{
  "d_model": 512,
  "head_dim": 64,
  "norm": "layernorm",
  "norm_place": "pre",
  "norm_eps": 1e-05,
  "tie_embeddings": true,
  "lr": 0.000541,
  "lr_head": 0.00481,
  "warmup_steps": 221,
  "batch_tokens": 65536
}
MLP neurons of a small language model. Each row is named by its layer, matrix (down: output weights) and neuron, and shows model dimensions 48-143. Each number is 128 + 32 x the weight over its row's rms, rounded and kept within 0 to 255. Numbers have three digits each.
A block is one neuron, or neurons of one layer that tend to fire together. Before each block is what it responds to, as a language model described it from the Wikipedia text at the highest values.

Responds to: Range and list separators. Connectors right after a number or label, such as to, –, or, and, commas, and | in table cells (from 1995 to 2001, 1970–71, 25 to 44, census percentage lists).
L7.down339:105243160130132114111126141178122120092140126120126178160095091123186113168127130104143146103143148120121132147097103113092144182210134126117088129086080155104058150179077113055122125088087104100138160060173158140093157152099135088190110128129122170137168200133123128079081174191119167113
L7.down673:120108103147109056112128096157146104115134110110170133161139128134099160152146123234104041085163112094171159050160117161058136104143158111114156112118166145155090155142093195143112127155170098130166102094170113088105072117154056127124098108142097141078131123143121146091102122153169082127
L7.down795:124126160140182185166113186165169145148177096135120202132173125094045170133131098146159158146100116155131110148104128144149132153126164124157158116132077177214136175108128208127080100186162179059056118198138129165147039128143062093123137081118097102131131078120204110248103097136135087088
L7.down1195:153099184168177108067150087170104178093131151127113092123138127130120073136116157163134145126040132131070084129164171152155133134111170088120111100126186222165139095186170146136152105121121129158078164141112076147115144118119036210146129120138171130063098163130196115115082069163190064137
L7.down1247:131137106120157095159192112097151106080146106110052136131099088180147139149180100154123123176079153139111127098097114139136063127166107101139132118111107155123171158180083128135109110131125094098126128111098140164151079157163125156039112098129151179086142091136116131160097130190133178215
L7.down1410:125090085142153171107090165122075147078154115174155169152119143129106134175117140112114191097099125155142050199156147137130130093108164139189130080149151091133128109065139070153146112163172076184102085122105117163109170147136112111132173158058162074105105086147127146129131134135208106121
L7.down1497:174165132097100136101118081125124113082104114163162132155138146129068159167097130159090144167065111160030137112131112115069118101172136123082121104116183184144113156153181124133126099117134181150176130127140107109161095153127080130122125120125130141093136153130153132122190072192106127192
L7.down2039:156135073098091078172100141131135093079112134092150144125110084082129168092127081131116112130109171094128121146139074077137122138023085167116164126071201173103108127166177147094142167169130111112163095163160118140128140124125147134128163157152108062147163159155148176132142139156156119163

Responds to: Percentage statistics text. Tokens inside dense percentage-heavy statistics, such as census demographics and election result tables: "of" after a percentage, digits, decimal points, "%".
L4.down507:139102122135155131149147086117165143150156095111130087101142126109084161151122115129084154113137156116146174118119175112115184136103132092166061173117138164218158138127168130146183158094135156076162120115178166069128181128098097106093143070198140122136088078129154146134091086100148115149

Responds to: Start of proper titles. First token of a title or proper name inside running text or tables, mostly "The" opening film, album, opera or book titles (The Matrix, The Running Man), plus name-initial pieces like G(engo) or Big(la).
L7.down679:137185137093082110134114085140112122143129155129153145131085187163129148105102096068136100117218100163121059105058185127076098125109141176119131096131136144220097170136149107086120080099159073084133178127138129144106099115124115058192197150150143133142124100121086143156130129136135186152
L7.down939:138109157120196133118123154118146104098122098124114125058132067125127124112130151139081150145053131078186123139081138127103135093156102156078121133157157132102113140126111085139088083092154114124132087092140121158181123209133129109122090131141149164097146130111114102151079085145144145192
L7.down962:140121121160135166132166129070132106166100132117098140137100100134127098166149100072159110036206119082151093115158189143061157109090090169139125080168125117158138204119115148108125165139170077088072111147179090085119105104151097099133166090134155119107128062133079171134155186159197142132
L7.down979:147137109144120161110116157096117130136213127171087155174106105149150106157102099236138129105125157107090139079110127126091146118029128061161177103076101141166130054115164147101146149096193164150128143138105154119122103128106131177102114144151143153084156140082129138126084070105158118086
L7.down1324:159143059125128066106158119102168097130137141122115165157096114103127169184097073220093136134181084137152114082132073125140133127125138101061111131152091121130108131108176130122118162076109124068137144093162100158177150174144160115054069057099097125126143123129076154135158213127159161171
L7.down1623:129130156115163142169148139080134143106134095106140126096075156183099080123173156126137072128135180204165075126165144114124126090101140145144060086166135136154124104135119157148129189165163142138123146073139166147116140137168125098152075151126148194105098121176139151098134151092114144152
L7.down1762:110129147174118102106066092113141125173116165131104160136124132144099152134151107162157122135150110125092124130068164137144067147100107106162103097139097102054122147161147120126206157098127122182090146124140137199113114124184140106172114117147129138116104138125160120116096113127157154104
L7.down2005:169111106159153048151084075134161139096129107180156092150171126114128048158141112200057127138175191150105127122143088134101108150120161116120114094105139143201141132139126163095149091083135148094100112098086162117166114156160145090114149121129107143129162105170201142123129117111107094155

Responds to: Inside multiword titles. Second token of a multiword proper title (shows, songs, events, awards), e.g. "The Complete", "It's Christmas", "Seattle International", "Rising Storm 2:".
L4.down226:146120136110153163122142097136159083142154140132060197136143161122105121113168115200149100126154107144141132122160089163072165118098185110125121121178101111137155134112184124068151106095112167133163171159145066089119083111083097151188114126090124124138144166091082144081088066118036139167

Responds to: Start of titles and names. First word or piece of a work title or proper name, e.g. The after album, book or film cues; also Some, Super, Occupational.
L6.down137:161168172080084167159081089097181146085116130128140087108089153108157112136125075125149194159047114103128137168108150139102158159194168123109151119101124069184118143141112197192187107162130120121129151151121135133182076142093088188085121167169153130096110144148122122108113118133161127155
L6.down642:111146109130068146162058142105113192125128106136177086125143154109113145134069139151085083138199170127107074174102106103160159175106078118143171086125152086127194087110131115150117130189165210094048157189118166137150125160137146117121117084140156187169157164109145178106134080106145083145
L6.down680:072136149168108105098123093094113164097123164120149137138157135117094125078082154102082124145114102178075123103134154102084181117097153166175138141087125116129145140076135104135098146141149093107170162123128177123091131127158113132165136133116110091133123113119129194139156115101119151123
L6.down712:128110080104075160125125113107103165170154128111136157240158144143104118105150130092159086145222140115129144157142129152086163145099154115163138098191162140109131069104123118125119124076113157101057186134134123147117171132110105145148124141120078228207162135208144132070131150152122167117
L6.down745:089148054091133123140094118105072153201205180125188153106112129121149150113104157196120058180032158119150079145108147073126118138134155121101108096050179153052113115130154169191179131131098128148131135116109188131089114117173099121169094131107159129144121174048107106060133112138142116162
L6.down832:160143169145118204190168144117166100125151106163098107118147119081071105061114158178141144126166141077119057137146107135126115146109168121169119074140136163206141137178162148153140136123167112169145095119168086121096127123157062119174187110108150112117125117158149158149075176149092111150
L6.down1210:187141159131112145138124123148219141090096141119119111135123134109106080143209071069142134089088094170139096160120163154094093138156129098149164129145087181237177125179133104114156143131152128121141093083106133166112149120104125127114155123110168124126132072145092129158122123184181108147
L6.down1711:104177149117127161093127108101166105104149137113150131165106141119122106113123132140096122176108183193154127101078147174068101133091135186101108146089150126151130076048127104181150119101138135075131161118171127125085130161119120143082106127086105109135164146107138156096116112113141149107

Responds to: Predicate after copula/auxiliary. Past participles and predicate adjectives right after was/is/be/been/not, often before a preposition, such as connected to, translated into, immune, eligible.
L4.down567:144133073145206096143172145149171153075130136111152146100095084152105083120094156111129124148078151156107078135163144129103130071104067158150105100087102076083066099130108170111126128133099183168149112088133113137138097106141113103170126098101170127117127164144164201138213095142097123178

Responds to: Just before a number. Tokens right before a number in statistical or tabular text, such as the | before a count, were in "There were 295", and born before a date.
L6.down396:111180144115086163096136123160155116128128126129124131121097144169102114159145139127139111082156129114105146132132119136094147172136153089184142167117230121117100169141087156177135102096063120123069146115133117105139108129151162160121167098155196144062151141108097122100124143144123164187
L6.down442:184143131138128116185136130126091151061205133152110116103096123145107120073123122076087211098053167140114095126148116147111166123145120114120119128127180130158128096075133170147123098132171170094126081114146125092093153146169149105095153145109125017163087159092168143107112176079131098160
L6.down449:169191173112151152112118121095178130126107109114166096084110137158103139108124092120140133118149083162105175079139125127132167126166191059068170110147140138157178157148118131187124064128176135140139132112101062102092099112113119159099127148123091134100077114170148188149094129161151143118
L6.down483:085096063097104120125163119060108139135199145138117112170106132190125103132166100144158114102095155152073123134108108147088102178112112148094122128121090080117178098146145137136158076095139160136135071191103170154143136078094120098088096054158180062160126185069068149076205161126114148071
L6.down728:155100119112139125075147130109138146120181106119149168099132120177164090167134115092164139091092171123124047096154111159062122125154173143091107174180196189188138131198138135151127127155125161111146116095081150097156127134133120170128127164164158153140078183158186090137122098125083151147
L6.down1331:168119142097112115080117128158137148162109101156132113157125103134154162119152163165162130097091148195082169123188108105106099130095108167089114135183143107154120095130105138148133147152153174162154172194157107137156115152129093143099120143118132149112177140137100101188103109165117172087
L6.down1805:162117069149119129159118097192141161130125108118159088107126093158094194146102141082113117109045095125135095170114091203116108088056124163080114101077093141064173116109143152069101112106116124144140162145121093157150186132167112107101145155136204124099143094117165176134096130124113172144
L6.down2044:174105239125114145163154136112210145096045107120140125125152141164117176098150127065102155112133149082136184100154154074126156149112121126176143118068197105130118101129090172172100113154160174076088204152108161080121155110126133156098119136088137176076136156136068127112189152111172119130

Responds to: Past participles and passives. Past participle verbs, often passive or reduced relative clauses after a noun or was/is, usually followed by by/in: produced, located, directed.
L7.down29:148083164102073107151098140116083134130132115119115166106150158066189207135138095159166124119117110104131147119087103193149149128134101146142183116121047125151082109129122143178106138119158127162142141150129155186196164178151158131121140119048166118072164146096099149156135163101121145148
L7.down96:151139174127088116134129137122170130159169120184156151146135080144093103138173142141119165119086114156150143148106115140173105091118105156112116141122120116000096115109135113123119154142175207128162110172148181109093097136172063168109098123171138107031105142145138136128160105146135077120
L7.down181:143128177143065076109071124156170089132154117056101148159170119091157198111124107128146133127067133148171132175113097188179158159125143135132156112105095109118036067143097179130098098089122174189187113128181189109167135169108103114136112146093085095053125105111130093131140096125150127130
L7.down210:156074140121155155163111106147160122130101127165110092075138094078148099183120154154137147186132171123116108130129181114089107102139127182144143160174152062247109148110135107125160079113191112182089123130062168106140123092127055119121113096126111150135048111143041113140077083148133170127
L7.down716:110122110155169122149095195184177131164107127097146114167137094149142066139147153108107157154077087136164158141175156118102158139172132147094119131154168110012110130093137178135107101097160175085164092087150185062156084105111112160142125099071121165106111073105145105125105094172172029128
L7.down783:131096185171052142092102167148090133069142140115121189153141081154119083082204171120082126148091094149217141208200133164129125062073117102163169126135117146036082099079114148122138172128114169128126082122140145080093089118155062105091115183088094102104150127134160150095101116195158106122
L7.down1364:159130156148181124133114160073169118076183105139201106136154096122127087119084153147168127155086112157162132118176124151121118129101132135104128089144180108071163130131079097099126157102118110115172079132128149148081135176148097114131131091198150146124100089210081166117181172169129111196
L7.down1672:113129162172102048111119146137177114138142119168115155155100108080157099112140142139126110083202090123132107172114144167127124121095134138151136128174098110025132137120153131130054113104144165088187161132172202109142079141147104140114115132094045068110120124095085157184164123216142160116

Responds to: Sentence-subject name endings. Final piece of a multi-token surname or noun phrase acting as sentence subject, just before a verb or 's, e.g. Saper-stein, Bogdan-ović, N-adal.
L7.down41:096115146108149149062131150068143140148171103137147164182072184152137151110147088151086118158041117171127160190099172202126124179092140074123142144177134117105109100107138127073088079125153114182124096137155182134132129125143116113151135117173121127142127113150123141134150090155095062128
L7.down67:152115110113110145111147152146084118120146070102121168131107086175108139119148102121109133150181079138111127084110123146162155206127108168130052125128107132068140136179144150173164104105141147138142165173135106130140104143157128138105120114097149101156108064190063118157137142091149116177
L7.down463:176073184092191102128083102115141137156096106122151164137176139128121158158168162145154156122044185093108183188120126158150177154189109164166086110130139129034136167130190170145179115100089179097110090115163117081155088129071092121174129125100106107105114143143032089147079175120138146123
L7.down597:133146168116095124097133133115104136146117173118153153114133099146092160128134118146114130124024104096154167089110126116125115114177125179129170136105107120121133136153147137127129120168087181083123066126082109147101139090097119131078119128140151118158106133154060068188120199125171105191
L7.down606:191106175127115159049082155137152088151144098110093137186154164171107108162164079174155175185113171115201149161134196135073138129139167118133084117086136073166112105175216099154145118167164110125075120105145110183068134111155087119137151129109149167065132075120062156106104113189073117170
L7.down1161:168108131087174122182101135050147103122151186165143136145137093154134169100150162163146151112074137174190130127081067143096128071154129111126111148125157169000142133120130151121146111114157107144095141121097112114146110160167047140158142145103137108089096131144093185141106105165203125154
L7.down1468:211164091098136123182054124139141155107070108172072090163151033166119145140153124139124095105096143131103148088092111133128142129147128110096070135153176195063111152137107180171152143077142136128162117191092118106122104164118048130154152163104097107160130142085123115165134088137120139127
L7.down1511:121126128143175105186094173164152137091112112117117145109156112105164106126154141076139153131081103131147108129142123125103167176108070114124137141126144096052151102178135106136110134117033152178150175179063150144155157115073141167076082089115152088091146130092103115152132119134084213154

Responds to: Phrase-closing boundary tokens. Closing == or === markers ending Wikipedia section headings, such as Works== or 2007 season====, plus commas that close a long subject noun phrase or appositive before its verb.
L6.down121:122194106089144144171127092105195153144135080132155097182064082152087044097102184179089192096101125101126126090144184086084125136097123111081143119099149105082111138125134170144157138104147166098121102137106164128103137129164075100160206129151132097118070053161183136133174115142156116189
L6.down451:109114125145157105112091094117104131121115112125114114189081095202090124082151194084119173069074107171127222103131131126126126111165125099115100081062113152064144116076092161179128157079182111133111153140104182080154143154205104102148149102103127073116122082116135126143174151124169140155
L6.down629:132194190110068108042167102104130108153131069136186152162104087143122113119182148138105131106145137149142083088156129170068088120158067123177144094130125124096143120118147178147155153094140116170150088131135172126145111141141127202118119164110119083062193087141039120184147172099132177119
L6.down1013:163165106124132109138109144108075177147127130171071094096098062144156069165104148143112146086169109161108095112148132134106125157152128154153132154158170153017097192112142139132136148114140106130138155159138150167141113152167108121103129158086101063140125118125146109146132159115160079215
L6.down1186:115154139126076115147172107139110181137166156113137159160145137103114150082109109069151163188092076181129088122099126167125086093138142155119046147115209124056132155095137178108129089150121130158124096142184097105140139114122103153085146145127170122093079068147143182120119111118173153107
L6.down1200:175107174111133104124106121095134174166188184074112085155140125104106106135142106148114135174035169213117159146140136162091128119126110141152152164109179081097078127101117107158116137119128144206140099121116158108109129120119062165070110092103160161117160108152150152137131117140175119143
L6.down1489:113125137131145125084137136122139103133108106098153101130140096192139178140085133161092131067064100142092196090084159133155118113102075153130095098157099149021153099078090128146103091165072111192151110177121094111164194164100138109156068116152119122141093065144129109135142160123117188116
L6.down2046:115188117115124107140204112126100099114165138177161121194128081123156137104138105174132141180076188158170134129125096133134092101114141079128071124063158100090119143155126096166162141130148123121068127116137090063105105111166127157053133124083131132104131110159169138149132127200104108159

Responds to: Participle before preposition. Past participles and adverbs that open a trailing phrase and need a following preposition, such as known (as), well (as), restricted (to), reported (to).
L6.down556:065070239151113117098151134128131142144172143105120143109067143150137164132079120164170111121130128152119153165116095143070122120077134195166089148096140140098077144099113140178077109128144123106158111163118094164142124170093086140160202080119147122168133166130153099106146085190144097118
L6.down830:109148150106121172157135134144119096151112113170119131140129146143105084141061118175125136101092151109124162135183154104177145112185105098164137158133150126090088094089106060141149100151095160122146102134211096125130126110182146113069129091155149103119157161087122158117133165185077144195
L6.down1045:053130172105051116147077154086116189057162154140158100127119133155147097130095160150145141155097144161112086167188154090168061101089190137114106091084091118036102114088136066096179094113126118121115141135134167121072152092131080174115164121103084132132130140108102220073140059166082142107
L6.down1099:144088128072098120117072181044112158138079140177093093088165068159130130138127119139131118109066168103162129119124132156114124150152178127161100161155178131152125152083121173123168071093200115147119127103099177161135143096179099117139137155117106118129109151146077148110122107154112130117
L6.down1261:109151170164107078129125139117192120171132110129164215169102095125151133107142137149119051131139142156111099130125062148122085080174114138156125105105109136058046099185147100132069101103136113141176099197136142094130150098114111175114077120094190131028127180088080155121118116161102153136
L6.down1325:105107147116090178094111133066133103118116138163123166130152063060075170115194107194132115178151069102133193125169110165092104108166100130114165162138111076166132145098091193125123131116083051175147204109184140136158179128137169135104105131091162154122155092159132119147128115094184127153
L6.down1580:071162095155115131165127120126166126121192153134118178070154080139161152134147155127134165088192075146117160119148130105096131104100140193131120131161097108189144102191164145091141105183152119031118121147127105181117120079141127127116160142123138146151164116130161162067134109193148110143
L6.down1609:077147125126158089109169162188168106122106157155127156115083121149093142072140135069114130161046073158185115147152150147140150094125087137140096046097127200064127067099161158146191128127099171135092105143158154092095152121169106086126119211099151160147165120168164200113187147193138114150